Weights of a small GPT-style language model, trained from scratch on English Wikipedia.
Architecture: RMSNorm before each block, rotary positions, untied embeddings.
MLP neurons of a small language model. Each row is named by its layer, matrix (down: output weights) and neuron, and shows model dimensions 16-271. Each number is 500 + 40 x the weight over its row's rms, rounded and kept within 0 to 999. Numbers have three digits each.
After each neuron's rows, "fires before" lists the tokens most often just after its 100 highest values on Wikipedia text that the model never trained on.

L12.down398:559468472523561536489467463497580521494552537511516515547534493499491573544524597445482516493540459485418486460474530542471500610485536512474528542532500475533483501465522536555524583495543476411476566508527503501498465464524466474592474478509501473504499485509529533466495461572550519551473469443453476540506494519722482529475513530531503460564480488374480500467501471460469476513519480533506472505541484492455466571474444470483517496519521502505495584496472525495438511483529499509545478509483528542528514448515538521494449515473526482478474518495475412467312519531485509510453489465560503398517525602537499459506495511449503499439491510585493460497529488541585496531532474512455471494467459465489557546510490473453467527523539475506436453536442503504519575546547484
fires before: "1", "2", "5", "4", "3", "8"

L12.down1284:493534495578430464457431582496427523517463530465451526439497503570399495475483518544513564469532504478379495556442520479559494481453514472500544485550494450506450530488462460461604459494542463460485514449471497456524561526509547536505480457503457482506492488476535501469505488506452484541434477520473496540560465465448487514549466529502570506635583522519506486488564449495505436448494560552443463469502552541522514526575591464489513506534481457476448487551560507526506493553491492515518474487536479558512549482531462529476574538505445456507507472480495600398446533440491478549481524496454517504501378444466470544467558518504480495519453449525510526514490532497465593469468526425460477414451488573479473514438504458518495471487404521519474535552482519485450510478573478
fires before: " ", " D"

L12.down2495:564549495538469494526519448549477591522504511447461527509448513458524594482492488453461526466443508497495497475487587533516501559551574488504479480522508482503513492544482517467551466454502512520555528568463430441535484500523554586518489448442534603540508566420471486516495507455553553518475570559543488462417472495513520513504494499520470467428512491492493515502495477502474468415521538467479591425539489497485484453475432487452510514447511500453427383450538499505570630474454526483461524525528520548475544476460434559543469479561587461393476507561562506510558627472474446507474506551521482508493469456499435488536465562540545470562484470546474540538429555468478489582486498514413442489461467518487524557472574484516509461464456506551474459547499510463510506507556429
fires before: ":", "3", "4", "2", "5"

L12.down1392:501484504512599489486550493526420518531487523467450517482541441503494516524485542500505493492530424570560527459477533516469550523412539526468547432509478580425503551446530393447549522480489538363452472500429503468494485527476507549550468480553545543507464490532566455521526435522484454478535554474495568480489529485504552473487570508456498504478476478451566491511469523451522489512490546508505525564606572513502515485546434557478515502518530470408499482531467502524408478518515542471492485550498504484545491545492530531476485557504458476530454556417440500535416531540554453458516483492516433479475606506448426491498438536466487517498520574462514438512483565490532438484587521530513476531429549406497416487485542512542476515428450511555474482497501526455526512497539533
fires before: " W", " L", " |", " D", ";", " Loss"

L12.down2457:514479537506498472527509504503531479516460521553492524566523427465470517434429469477529543465500470506499536453547408440540442529483496544494458487451510475460471489448483426502539484546518432490474503485530502449507491522526488453469499515539531517479504469485537471467492482494489597486478506487461496459439412483522493490477498520486526544473505474519538546451512550529460538490478436471469461527496614485477539375496464453483557562476508498415505543512482507488502528468472472523428455481563434474523574461485508481529460511473506544480454531497510493543484486523514584473471519542506487530511478483484429508550489534485514561555500544546499505445481541506534495468430472473487476500563464524514508467457498459449499494457495481520491466536476469453513598485480469
fires before: "8", "9", "7", "5", "6"

L12.down2251:439437434549496534512552468489511566546517520465528466498532532457482479568413530500592515407537489454545505491440545504506552495476515547426523532482501475450536500444468499518487497520427438506498483459523610488523427509555455485486511480575485468444476472470466507492502500470449507498465518383446494460536539526530497403485546522491469547494473537483459506536545410450451529502519521441536488518555528488443546400452507456490559393483503518493529537486556582466526541497492458472433491569513426580491494474510561533457506455527499431508534510505464503498458514524463549556547452467486543498462540546489467486477478463509502494529462477552446550507589523576527524556549512536521515536494539486531508503465554483463481449438527520519517508476466526460526550496542457
fires before: "1", "2", "3", "7", "5", "6"

L12.down61:470442506531446500517491527527526505442498542554461498548468496507493438508433470520435533520529525514417448440481504544493475471491510485475576517569562501466506495496456454501451456505437486433522528555513533546473492566480497480487538495468448503520526529474450508553475470575476512544544377444463539484528491408443520495485531527547463457526463528562489546466501482414453525539445488493505517549509455493437529466481511491518478410457581541505547482435506458470485530516433496458499486487481563473481515480469449475528506436503502462545459506581523460465561607519516538469472526421490491562431524577533465400464538508522551512508455548538535496573492503574466518529484543521485554575516503466532573505495495446515516526429509546469521432526472583556363506445561487
fires before: "2", " ", "0"

L12.down1101:417494538436389512488539528493491483535442537558481449452511520504513596564575500584467478465442495521528494513443566512498557516467479532524489493563534507522572473456489454538495559493542492472474501531494525478498421499472545518524478499546483419506489528420522542488560532454495461538485487514481502481490440519481497537474513536474506593487504496558512483545515526545475491450566503458464523408490467483476596507522422454581564517415510446538478476494510553507509483499505523484512522534493486522516545498494520474561533519479521490491494504521487507572375438503473480526549404528411460510471512508468529473451454504514537492498539549499435523506465466447483477572503486458481472504461470480469478450493486457454461520480494566537559576534459501580530515527558530
fires before: "1", "2", "6", "7"

L12.down1993:497510434539526509536470519477516549577530514496486490444427460583472465436477497529461530520498492444523459429511579530528569523466494531544478457429435528505482482517534455538479524523437582443541531535479475491558531463514520493483506473502529569506507452529517541526509558505412501500464436414549482535493534480484503500510522520504485423585423548531506487474541494569578485543444480520553487547480524519504479546570499458523474439540483504454501465508463487430515566494537445405435504564510447404516497508527502526441533497474485465509440555470534520540455534472511434499524426519483513500478485553475510489458580578524484473462526484497447483463489458536461472507535430506492516554574463540506519548425479558487512486519492551487558440588480521553546479540490514
fires before: " W", " L", " A", " D"

L12.down6:504512489516495510486549522549452519513565597602485485543538493474534395425510526500448483490480523552437478562466477468405517513415524511448442587529461414532513438500462453397510482470581533529441506508497573491483465467533498474516453399461517540450455565521435470534517467500522500479480486561512548469485492531532472488471532406450568500530399508539548540576482527483469450504533547488533502495555523487457495516518531502469534533458506520462532376542512499478476416478529538547539523484548521554538480483469630419535498482537514495546458537562481535491529569539455574438551453452526543480558470489479441476501526509536444580484467500494561477500449528473582523538520488501520511525452480506565555492455490484459533521525565526500436405440473518540511533462570538
fires before: " |", "|", " |\n", " date"

L12.down2786:526457516583490468461526531519562529428458417487444565496489450471556502462464445476472486469468496397504443500517525482485494501545536408504488542450529537495495555442596492450462495495436541552496487506458530546515470581428459540470526496435587493474478533590508473427482552506516498491526552551494438499534518506430536508502497544417510474386461457541534463401534514516473509479469488474477533536511466531572506537459495499451443477515560500560557483484420504487488519571494417453486519531426493522494555565464424497521425448490518533425454536402519500493428541464563484541551558469516477500448522470520527450517445592486537503451386489503533503465479548504546461470506496518469477458511488508515453483486540532561471433516544473551523503509494489449513529488483481
fires before: " ", " .", " −"

L12.down2633:541452477536463473499484501494550500504506552548532558585472553436417429491553437485471473481468514525520497495511519524471470560481535499533524513492491466417489426534489577467491514383518571486466594497478480476533535473437535599503495506484520482364486519609497490510513504432537530519581416478479528486499547492545490524462540509514488500521588536488463536499502538491572558486504522493509498483533540483547526529457491510448487504435515503428521532534538496488412492422483437489567517532435556445465539532552484541502495458454543468442595445459527516531505551475445483459516550510516570534478432449422434488476471484515520520586483556494451502435508519529561483494537459488502516508511508504535548499488436570496504461575588477496482500556461426479516531506426518
fires before: "4", "3", "5", "7", "6", "9"

L12.down2081:516447516461550486502540479506479439519504521559571518536521540573507528532453520535480536485471443489463573497533484441576470538526569561504473482544485501440430518415525510476522476521411523465471569543492499481537474533478507540501522468477527354511464449447493444489518508526481504452446502525513556498435506462540523520521488465545464501544541479482529437464495495525468524480476500520453520391519480440528464474489455479515589443497597463479495486461451517577448494485472471558487535502429601503492491494500545471505444537466496440454498469486487497496487494518487497474520525544527506481459474506567510423489496532619456474483508538492512523529482466433499493511453547623523482525496425538522561546492454479484550484462556478506538537496486509578467478477497519
fires before: "7", "2", "6", "3", "1"

L12.down2108:429450490494560544505477470439545500502579495524535452518482551517557534526473500491532491584508478538508507493469435532480456591529518554461498499483560537548443528549440410504484477482471483494549462497510507474483534489491558473455507536468482444415466447476489476502496487520546514528496541517533471522457529497489551509509521499487450483493467495491473511450547453532506496397453476515475506523556516555503482489500568504488536538443550527528469474485506521522469550451566461504470501529495462536489476485492474535527469497506514521470456507494427448554458460517484455444497531489468448525456452495469483475470472555511388518491465520518549442543480446504551524511495461559519490482448497605444491478532468513486524480507548457429520503463453444508468598473432538
fires before: " |", " (", ";", " |\n"

L12.down862:502474506500468465554495621604482500476444512512467468459453428510546599497475489467550535500479460421517550449525481582504496544498498478564479528487526440506455441450491529491528564519504457452480504557487449505488465447546493457479456551460436461559561505457482524587514511536474510457461480523479464495500454476506589528496478549437480522534404402430474497531544594495452441507540387473449499467529564482500482540527470507504543445417453493461488450457595554471477453488483514461586466502518461484412525515490468480464488455443511446521488551411502506580521514488495507537482470468422512446524495475528497456510518581577453511557497429414509483517394551539571543520540562517476565543540560543528493509440564457491453439462493506456537530481568483591598503478480464
fires before: "3", "2", "4", "5"

L12.down2850:506471480484514491437535509526460439544504493484425470503512515400562615542488505531499431462548499446523563483464453491532558464498464442496487475538510545513577503552492491479459486469512468523568468513481525520483505491448508454424561425471416388503449431487442473441459455522477538516512527551510483425507488450537563538499554490482487467487560498543480472482514494501430447511532526515470514578507535433541488474545485518575537536445493547515518533519545484549418517500526541496455503549480480486544569479493463521459553415501489464489482422505513460475451620443505466527517407441525530527583515518476541433483541561548489480486533515513514512474427497521467453519453451525457502517533465584487498538524524546487490523455489478497552513553437494521538526545521509
fires before: " to", " with", " for", " on"

L12.down547:459440494519480387486580488459520513466538568487529522468526545497496491482473490516500491539527466502478522536508519520534530607476440503484484501520561492548466538599535464513516525491482538533490549433493489501470539427482517474432438525513515545544555495537551503592523597417558535482551471486538478523509524594572550540488486509484487493487496467499508514540523531468485451474506477522512527548525520466454470471543469450523507490515445513473585462554428497591473474425493543510565556552440547497493524532535465600489449492494509488453452513574416502519579437540495495483497512497533468442494553369470480541454526538497493488466432505515545541515480443555573494413559541494430529517498557572516481471517538532554463531530462600464487534458503557446527499541502480
fires before: "6", "5", "4", "3", "7"

L12.down759:506530474527485460536525451518529507506524495485472453462473441537533485483425476429530483494468450522515457546512583486541455496531489550501420509539459487488477475494407555534512515535511518511487522506514475540459518520444461521513495541494480461480507509464500545471504509508463492503528497519475480479478577477587509604418484449460516504518449490467484573506489471534499483395476466535501547510537414504517498433537469472486505586499505535561484561532529539489499441552511475442533510502455478546463533539485499473546540524529505373499517521479432507517467470506464482528491497494485459488584550518537465509535527547612455502513490459472527495538532543588441459515487481507413548466443533538498579438470508435475538495502506534549481570485565519537486524507479385
fires before: "0", "5", "9", "8", "1", "4"

L12.down2877:432450457513539528469579502520561454482557491467476434504493495512500586521501490501511470460500504441548460478567467507489470553529549528414515477496495533562534475527474509564495460501521484464477449587498474419488515505523557472502529470535463581558456467479515472515501498501497488560505494422498508487532497436494459624499478551455493495508455443407412569476490483475419503541576546478463491451524411453438495472556535449480441526561529532533464559498492504551594475523545496476470454561496424484523480481484496484555586530502454558447415523541510498408483404473476508515446528452500499513503492501526493516465518501577503565542508504433414485464562439478496484519517436550451530484487475519556515523504525601540517556474475472494481516513501458465492496520443500
fires before: " |", ")", " (", "\n"

L12.down2619:554464488469512485507532539463411512551519442573472560468524480538556517412499522526477505519593480480508467476475482468491492484452533550484480528463505484479533403468514414510543496562494487550537507479526460523478429480459557515513427511561521512536533447448494537441493489580550545513528507515518506372485512479487533490531504519496613579563454484469527552481473441579503558524528503504521478446501524453586451498468488462420534551524521523470472530474475467563514546509487524485496505408480519469471533507448494542495474439481537476474555527495493550482622458523493501512519470491502497568486454533436521500472510491496491540524550451468550429526482486502450533457463518524553523516465508515519493494506480478477508474445454457504530532514490465422525544540474499
fires before: "2", "8", "1", "7", "4", "9"

L12.down634:534500522492530486490518495536491398507500510518516432513459531518513456524553537536498508459492485514521458480530531567545574481538466487536489402466547561457515486547517467473461465456506535513517495494478541520472442583496520550472540528522487490541571468529503478506580448532531517449488516446519460453489464494504506507613497488544493526441390486498469479543544494572563574586557448491524516508522456500530493477487469523577465502464488472586522501441512476469472574452542527520477473507489498497471523430558477475496499518464539493464409450492451517488495474550492493485488509499523533511541509470525536484498523493562582434507464464483530439495474491507531518492525517531507498507427486440495472520493478492539496497466518452461489511446501578492538528470544485
fires before: "0", "1", "2"

L12.down2996:442452549467509490546387487418532563522500432405530451538472552515439510550488462482474477479566495573510506474429508419521478504474481550479517482492551544464501443471505481481498448482467476535492508514519561551474465514505460472551520503505529529490464494569537448403513472502543466528492520532554546500472496564535473463470530461517527447455529514495556506489486536486529462472492476462500459484462536502472492500439622561464499565537462470508529498496530482421541552514532458490491504508477562516480383457495456430517505470506479548477440482519514505491543494497550562545546565502489458525571436456512451529466498497485510535517488478531439559493560524549375508549554434540511566422498477535478499482495502546464492503572565472563444418515570490540435460468470508
fires before: "1", "0", "9", "8", "7"

L12.down1764:420513456468509489483457415539512561541470557565523442520463525525537496546513430449444553474514456482485495521541492461410563510478506461524502517455593526480520466513476433474431461549432559495479518502552552504454463511530575404445550517524518480554569525502447519534513477495521472445459571493549501537479531477477534473505529620477511489487466424556539511508561505503447480474567461431540578554512420528525582536499473511501490452509556486463525572473497473552498412520472498470540397508535490547501570497480482436492567497490432535445559515428476466508528537482395542486476500599488559443517570500492520518479545520475619438462481528442462500450510527417569471495495546384454455551495476578513498517524502432540475516493451511518551556495440464503536522436482524
fires before: "2", "1", "3", "0", " −"

L12.down2035:517501466540533533516503489521505415560528520417514538494474446492484541526517596450515517537442522517529522547500488446472533470440513596502535506525414484476536543453477512510489468499551508528409518520474528455470483472499471524522505486461509533427496492599496488504403447537463542504487472517506496452562553492443434488448481518506490475480507525491502546438482541546504555512526458512537450498518605471486455563541507449481494487447475495391467508513503491469516551555428504449563558519502503478529557509489471550477501556502511456473459555446519447535563415435477528516535514517565588462554534592499511491488526519506501503489520407553431498497506536453548497497564490571451500474531524494453531513501499537510543475503478479527546501522511509440418487527600476
fires before: "6", "8", "1", "7", "9"

L12.down2428:394585547498545424481509446502464501512542464493562438445507525471532518591591461500510480502514499508490480487417540365594518575488468470505454484492538464454485457550523498443513481476481547504459483497412521464507439418438491455528439523495561492469439467430534534492433534490501513502468494473461556504498515490525468476432492467470543557500472488510516522508460537504542544467497465448496541622488538485499489493493499496439487537469539523519553536460543479441482464551604510495523494503433572506512551487480551470526482541483505548540527489519560488485464488513512505532469445496509520479495459488476529521474521504514489567473553515484497454536476547476488524444456573562567538530479466492540484470467471496472587494553493556495459462549489516504481471513509490
fires before: " as", " by"

L12.down1665:557504613498522515511454491556520441568508480505481430517477507496560546464477517457497542508503532521554526408541480499542496515471568520505483483456482479462437535460488477407536506442539506474447548585462499475496503480492577518524466579518545484502506478498487565471503531510495568510476588449557458440499542444467582528498509436534494554571482520473462482468516465529547529513477518509580539513565506514581527448507488549466546542537489555498509480591477538470510484527478496516505452429456457548475478426455515548541521508525547484479497573516515499501491455504503524454558428511545523505492469476486487412500508463586469516422511502451497462481561478537515450489424466570451517512457435568447459439438467514487555452480520472552476515485554479513400463479508436
fires before: "1", "3", "{", "2", "7", "5"

L12.down2675:479477579473498537496439471523466493574552465490475508533485511465478471499474456448499485496491530536462480552501510515514484481476479543437427438529516442503450500449501453491543462506449545493562597494542374513493529495548471507510535533538424520489495468519525565524562565503465495473468538511423470526506522524432506604413486446480555431471524510473524428549459478415472545472556480510507561593468467519471468501451462468479502518482494527495497489480524453455534473461532495361480475556488540560476520491495473519520491459530504425504528476519465478533377515478505448492441563470521491522459520522471547541478466453541459455443539477477544537501441488538454437493564452534486501455449444440486506531513505500489524489613410487504533441425505492500492460551485551
fires before: "|", "1", "0", "9"

L12.down2316:515542545498499557467544473451560503545529476538474499472504488473500481501570459524447520523524533440525484504489539463510532449535487548486529447550527493519520468508511560439436535555491575507535432438506518431502573517493489475507443506558540349461493517437527461456443508474502501477512499425501518497462522517433490586488483481445459491500509464442568565545484497519523507490462512435545587510516453512476489469491506473478471511483537460523517551513464498507515477469505522530445538503463463471542492466410557546460424455576432473523574498485472460519572508440532490499612457464411454559580499501507486487492429503493500519507514460443524472464491431511473432516552499493506492516505399495557547489501464486526564479498433484475461507576510465471514508488466533
fires before: "1", "2", "8", "5", "4"

L12.down2491:486528506528466456410415532471451527488468490525461485520463458491515489468478460474516527543499437486460481472519512466428415473462535551462478505509565542484461460477491448500564453465550501486488519444513527469480540549483436473454482526430510480549510447501491460506444532499414456524483495608490436581557461522450525475461576518442484497480465496481582500513510523502478470604509443449437448523476505509534551489471556488500506474523489509532544475471529508504490509570464483445528431534472477442400418502552498534490465553454464448529551501444487537488523542521487515532522537478484515438498451435471542463447509464568497464447448536520402452503470607453487486541503389477501466532452496567415431559569485538558460464487443557546556415437516541532516483500455513
fires before: " ", " Q"

L12.down863:507419500488463558480324501478475508531523525540595534558607446454385423519474490481499459375498539529645514435451543574522501467479510522530532511518443492478536526539523464536473478459507522517543483503489510499507469550477508522505531482520504541395530482530530512475474468446497496478486507465525512486523586503485378476575539450537551518510431393394411541487402545535431579545513477452491529507520549499463497481511513496470479502595478480489560519452498554468463463501483535490513556431431514547480509546540452503476540531516504480448485486530440501505511514489475521483478405548524430479522489523422564490454513480465484517524538531474441478415534508495460476463453481508474457522535501562462517482477504502460525436543529480489500486506414527530460419485414497
fires before: "1", "2", "7", "8", "4", "6"

L12.down3047:518506497482479525577399446510490485549493497483520496450479502543553511515489514530526443507504540464468525517484486535513510534528493560539580509463515468478471547511518476522489499519446588494446473501463507473498558507423474482508549515529520550512543548504539445493480476482470465439547475539551495512516518493569521508528542527523459474515490473416495498445484506557544462549536531463540477524483507507530468487501534513501487529473432531503500496551525504430501494557504507504501421580571459507442484508560494433452535560376474496515472510483500485505507544445517573467531485481479494528470505539501445534538462587513419543446646507520524476430540468503470450473484466494513519443538508588493479560488505487439475400545516436585540504535476462533513450467489486
fires before: ";", " ", " |", "\n"

L12.down142:462485457482529428504498521444514453509425484419499482481502584488475527499517534505506554504536539512477570490408522509581461459473518458530606475515522528479550544540508494429505531511510460526516519500501505418392528540486499472455573488508493492464431522486493495401477523421504468520515470494478512473422456588429475528467467550437572565423470504535536506541504510529488496441449436476545529518528489494520391438449501468496420533513479462430480443446495537462488488537549449539572546502479499491489484498473560573531520561479527541456552505524537514518502453564579522566477400449436410513529508503527504579575434494486548491494565499513431587528524469506460515472488578459479463489546427459425570419477502500497496532600535473493384496470500429466498585484562501
fires before: "6", "2", "4", "7", "1"

L12.down1775:550490495518501473531439557509491509496480505555430505519497515556586578547530537573524507513520511428437483441503426552430444552499530530515478479585527474523498512507542489477542498478431479472551462474426541540547549494574515525499483551455475600450521559533426466516537465494547483512518502500453479485466508475413488483502526546466506607465438423532506511519444512495482460475560449429491494491519511482481446522521497503494514432475481466457499479533550493439476449494436553489479511489512431518448516454432548530555444491511470485501458472483497544486446476481488499479474481468509479444495498494472487546462526520570485462485489495486533493521512493485531548396497447493557518521530575574532473503466493536495520516422561505487569567473541466564577455504419433
fires before: "4", "3", "2", "1", "5", "0"

L12.down2657:458495520513509482527550430484545614484472490489504516473486482490458445499584497494446482526579510455494486509478442468489487526472464443430608512443481418495602535537544499438492522512553429558491455563496534476527472540522521491534503513531480491519409520417504544394513502472560471497490460469556482499481451529523540505469464430468530535560527553505522613532468558548444484462458555497559490514457489500547550456508422622471521476450506518501532447449463534475487484525451476455500477576564519440480460495523510518542415518463500512603542461533466492446407612488539499517522403491451496524523534492439486484491470514492469486434535478526509519510551427551480613473477476533524473535514536462453506452496440540496519504494508564475478503452492440513380507529486518
fires before: "6", "8", "7", "4", "9", "5"

L12.down1244:551478489537461531511476472440523529516499442452473414494514509519399520525515544443506546452527593490511516463455475495443513488469567448450566524518514535540480536484464522474414534566527481450492514469534453505446621518494471532477529512409476497570518517530506442385517498569515429536508516465487507492490468530481502507497519516458519468460464474490545541540474524539557441547516458490530517504508515522487492488390498450483552554502537474455440562509505509548507554459476492525548582533521550484509555477544498426418450555543488449406462479467527561423509501447534492521527517518511536545534580454468495446521518465459478475474564542480563549540509457511472493527474463505535550514533455619531497470505496525448496525525528466490498510533468532552459510470545514
fires before: "9", "8", "5", "7", "6", "3"

L12.down1795:524598424534478583475444454535531485507473522532503536545469510520476511483523499545505533495542516505457560438496475483466531514538463501512520540517537469430485572521467397612504540450458555556512481463566460473500505540463466498472486446521570439511538528538477533459498507460485514477566474554551486503521546484495459501472527523461467497492486527497452507454547500471527516475562583383471492555512493501481457543501455499511438490463482495533490562512486507502557512504496515546508524557481393546417454524494511506525527503526546535486490467473520556491484510524493533480441463491511463415401485506496444504518560515522441529524447542463481468573537492462498476547442515462508477467501441630493505557563481474512583483423605474591569519493487519494449510494605481
fires before: " |", ".", " (", ";", "-"

L12.down651:541510462502516523464502529506509568525469496405480507467457490517541535582555513524497509488469485499502552477504423519547491516478522484498447460491534530425434419559485530460470462486525536521506520527507483410432566572443481462432574478537532389566455463543506428524537517509483636511496521507530439513442519517471510500476474574529514526503545477513507482547512465515498548498494517476513524495552411504542544518452500515487538517467552534493496519609476470511547486511566518499468513532456519489506517544519499514436550472459530472474571460488478447472483448453482496536450503527508470433519488457489542525455474579576513475538536479523505490492532518469512597485532478422486485529456506463496501424465564460453503409482508429484511549470482612505557546549535442
fires before: "1", "2", "0"

L12.down3052:560461475569516545518422462513488487471489493476483464476452484448493583557545436537495474453491601493517503472470448528455503436469451494509432480519577523508508465511437434450480489439470562482501598496524490427404483534497484491549472497488518443522474520515566506550538554583451557568492560513517572399561474429598529479442478565530527488562469514447490525426438526533470534478536533459499576480512484524518553507534447464475500448504502536492492455496468504529502590485555502542498559585500478483445464533505529537449496460503507510491542514490498480535492482545489527545534471467507432491501471430568491536490528496443452506483437470488500453477507433494540487500382523452465568484566513544517519498521529517595449487447423477440435510456520515461506512511560465
fires before: "4", "5", "6"

L12.down307:454502466483492527523458495464515493495508481501471511555529518487516495453505439501502524451508469484427499540533372544487534523633519515496597496510543561484473500537478552521545522532573497494479461517517485483452491511552474476469437519480508522507456575544590493502496462497498499570573495476456587543460548505534463485536533462449521504510481473493513513459484471589485506511549588528519531498534566499548571530516547479517513530485506481551466429506499545488516571564549494560563490481481525520462566457470542565481503425533561496506461484479478446533448555576449438465449561460536512503531521480515508508550483605537511538667475542439465500503513483530508536508566550509527582463527490550486574497445502498558510510495493452455461505441465506513495480547518512
fires before: " |", ";", ":", "\"", " |\n"

L12.down2743:508457567487488491521471466561524513498506576509503423517492544485551507494552500605506467560574512478504475412504516620479515483456501530539533496546523570504455505521498490510516469466520419469494486523565432395539483587465513477526486516456488509639454535524492443427458518521437493542551530447475471532452501527450469581544597497526542528536521497418529519534517508508456516477510463446454492464476519473444495522533553521505533458560444555552483513589509514476467484455441539504400526497501508481484475527486496495438465554453471570495556554497484485517521515465479506412532514468535420466478532571516569561484466483544533503493426467438445504503546525504533542492495554504473513465478412491519498506476473479481599470443527492517487466521524610532480524467550512
fires before: " |", " ", "2", " the"

L12.down2960:548535429527537555447513553475485517515511457532472505530506546563540457532494571439572452536452416479554464552517543538539506519534522519553509497572520542492443489497525468507467524511471563452466460514508521537540513505525473554479511503537422499585514529480523515477462460519524483487530494483495443531551554559470517459492476532541476439490515433494513528496453520471523490564438571495503527486482438482436491481549492537550517461503563558471534474582568489549401513526534548527510478489495452504504506552558478508490519436491516453495499509546502467498510487534465445528438528547568559500474505512475531537585545517533484472445393543446434495463466529462595451480476465535461471498478522491500499546567581547499458470460433534473566504418483509579549472467477496
fires before: "2", "1", "3", " "

L12.down1604:495578530506544539528506536481408583497451490443578464510441466500474504491534487501513444439474516489471543480455495531481507570434550514506527447475521508525516478460551526474533567499543518484500429482468524514397502537521557534474528471545549486497469540517520460481471442485479487488475479566566542510530475524563531447442500478493503450524476499518570546493594439502449475528410529466504524512553534475462560484518559473469498442499490507507459464448446492499452513493525495424521550510488515450569464441476497539503503549477502426502450532455466510535562529446514475464509434500483553512466512541536562450530540493506513443445521490507551498396517535470496469545494562520612556498457490403421408545464506524550554550482473506517500475537465536491483555487523527
fires before: " |", " L", " ", " W", "–", " Lost"

L12.down1307:497428555511442492577499497508456494500468491490478595489482453482480436547499484485510485474587499513514512600507530546576514474494552483535513461588533548464481575544538524447569513573475458528521441529549597480403442555466532486484464450455446560496549478540527553527460441535591503434504479527509468500441515504581492511531523500511467493447481488512422512493492440474612483433471482519563520478488481461547452491491451501487504498481502464566477524497518514452485440587489464563492581552489489514469587478527588510564465514519506540386481532525529526439536481489537536493445507489495518482439430566531517439530508574465475552608530492558572475433549560485539474488449587493463511545550512540498484501576517479492428434518553431454488530501455530589446569513459555
fires before: " |", ":", "(s"

L12.down910:558442436507499509484465499495512518473493494488509467566455515460508535479517514462488535571480476519454455583506509522513558463507575504495525509534505528439529515457443498522461498508469542473473514503477536509473470550474519509497430545487444547471503506524563524482443548497557544546520459499474481486523481561558513528524501506513585500484511420434582537435517518543484518522512468475463502578527534467468494424474471480536510527561518454453482452529495491499472433515430501514484498430489437501530551513469516567526542560482460490498520564530489491577512522515541460523446543497561486483492394545487557502515473546508525490419498549476475560497507459555498542487443555547472474488471515517560551544534511559497500498514525563492446518477459444505537474517507548
fires before: " |", ";", "atives"

L12.down1698:551533464534509505486481548471551585475501494501512546471480499485480516565460489531539481467490473454488520463522467505477496497462483428543504516515562507551565537415418425498569485444535545491498650450492533505439492539450555460485517487480436464584591470505420512515510485529507536480447511516520606379514523521549500486433529513476498468528527439467546500442424551467414481451526465461583511497490475443515569518530437525564578489435543598480492492458428507505465580494493399521456468471459430499525460516537547557529475471461457527455468523540501545502467451455496569528474420517505544511539494540587480474528496524467473484460487503501565458469515480425598501463478611547529530490477495532552495447503532452500557546531508457444527523516479496459453529534507479
fires before: "5", "2", "6", "1", "4"

L12.down710:509513511459537529502548477473603428528429446523495448529475534478519536463478479400459557455506445511482466454523489433476451564510484521539525491468528501513487445523447547427507522462510462495454489533509500539447563508531514489509425505502581452434466432464514470488430555451495562497558491540417497490481519559480533466513488481565493506506492510502490441437521452452479473491559441462529521581526477486419481446574502481489509535492408539454533505505491486474563515403532523529466469523493534495512463519438514501541453615491497507516481591501498473543533574463499510475511535517463462535477475493497416500532502480522504515497465541446459520561507596474582478451557564520471541505574509495482530545558569470447475528472505495497552535568541535473467515531468500
fires before: "3", "4", "2", "6", "5"

L12.down2927:515511390555511499474510498521509492493473535522472485550486506540517522575611492536562532509568577524509533466565468509514507509512509501529499414461443536518501475616504524435507490465464518466477538530539504431444465570514527502467484487485514480547491458450372534462539506554479509498504503463459493523455509544502516507540512580456534501485474486543553488477527526494450545529523559467572455452532479486569522520499486513496539465410495470451430513613542503509551537542475511504563505475548470504485533505521438562460542442474528431518465555503504499466478480493476538457478515546487493457548509506510558531507558451486481454516463497509496468484447477514468520526533512503539444492429531451533490524503573444503519451523471504439542544466522628483558471480436520
fires before: "1", "2", "0"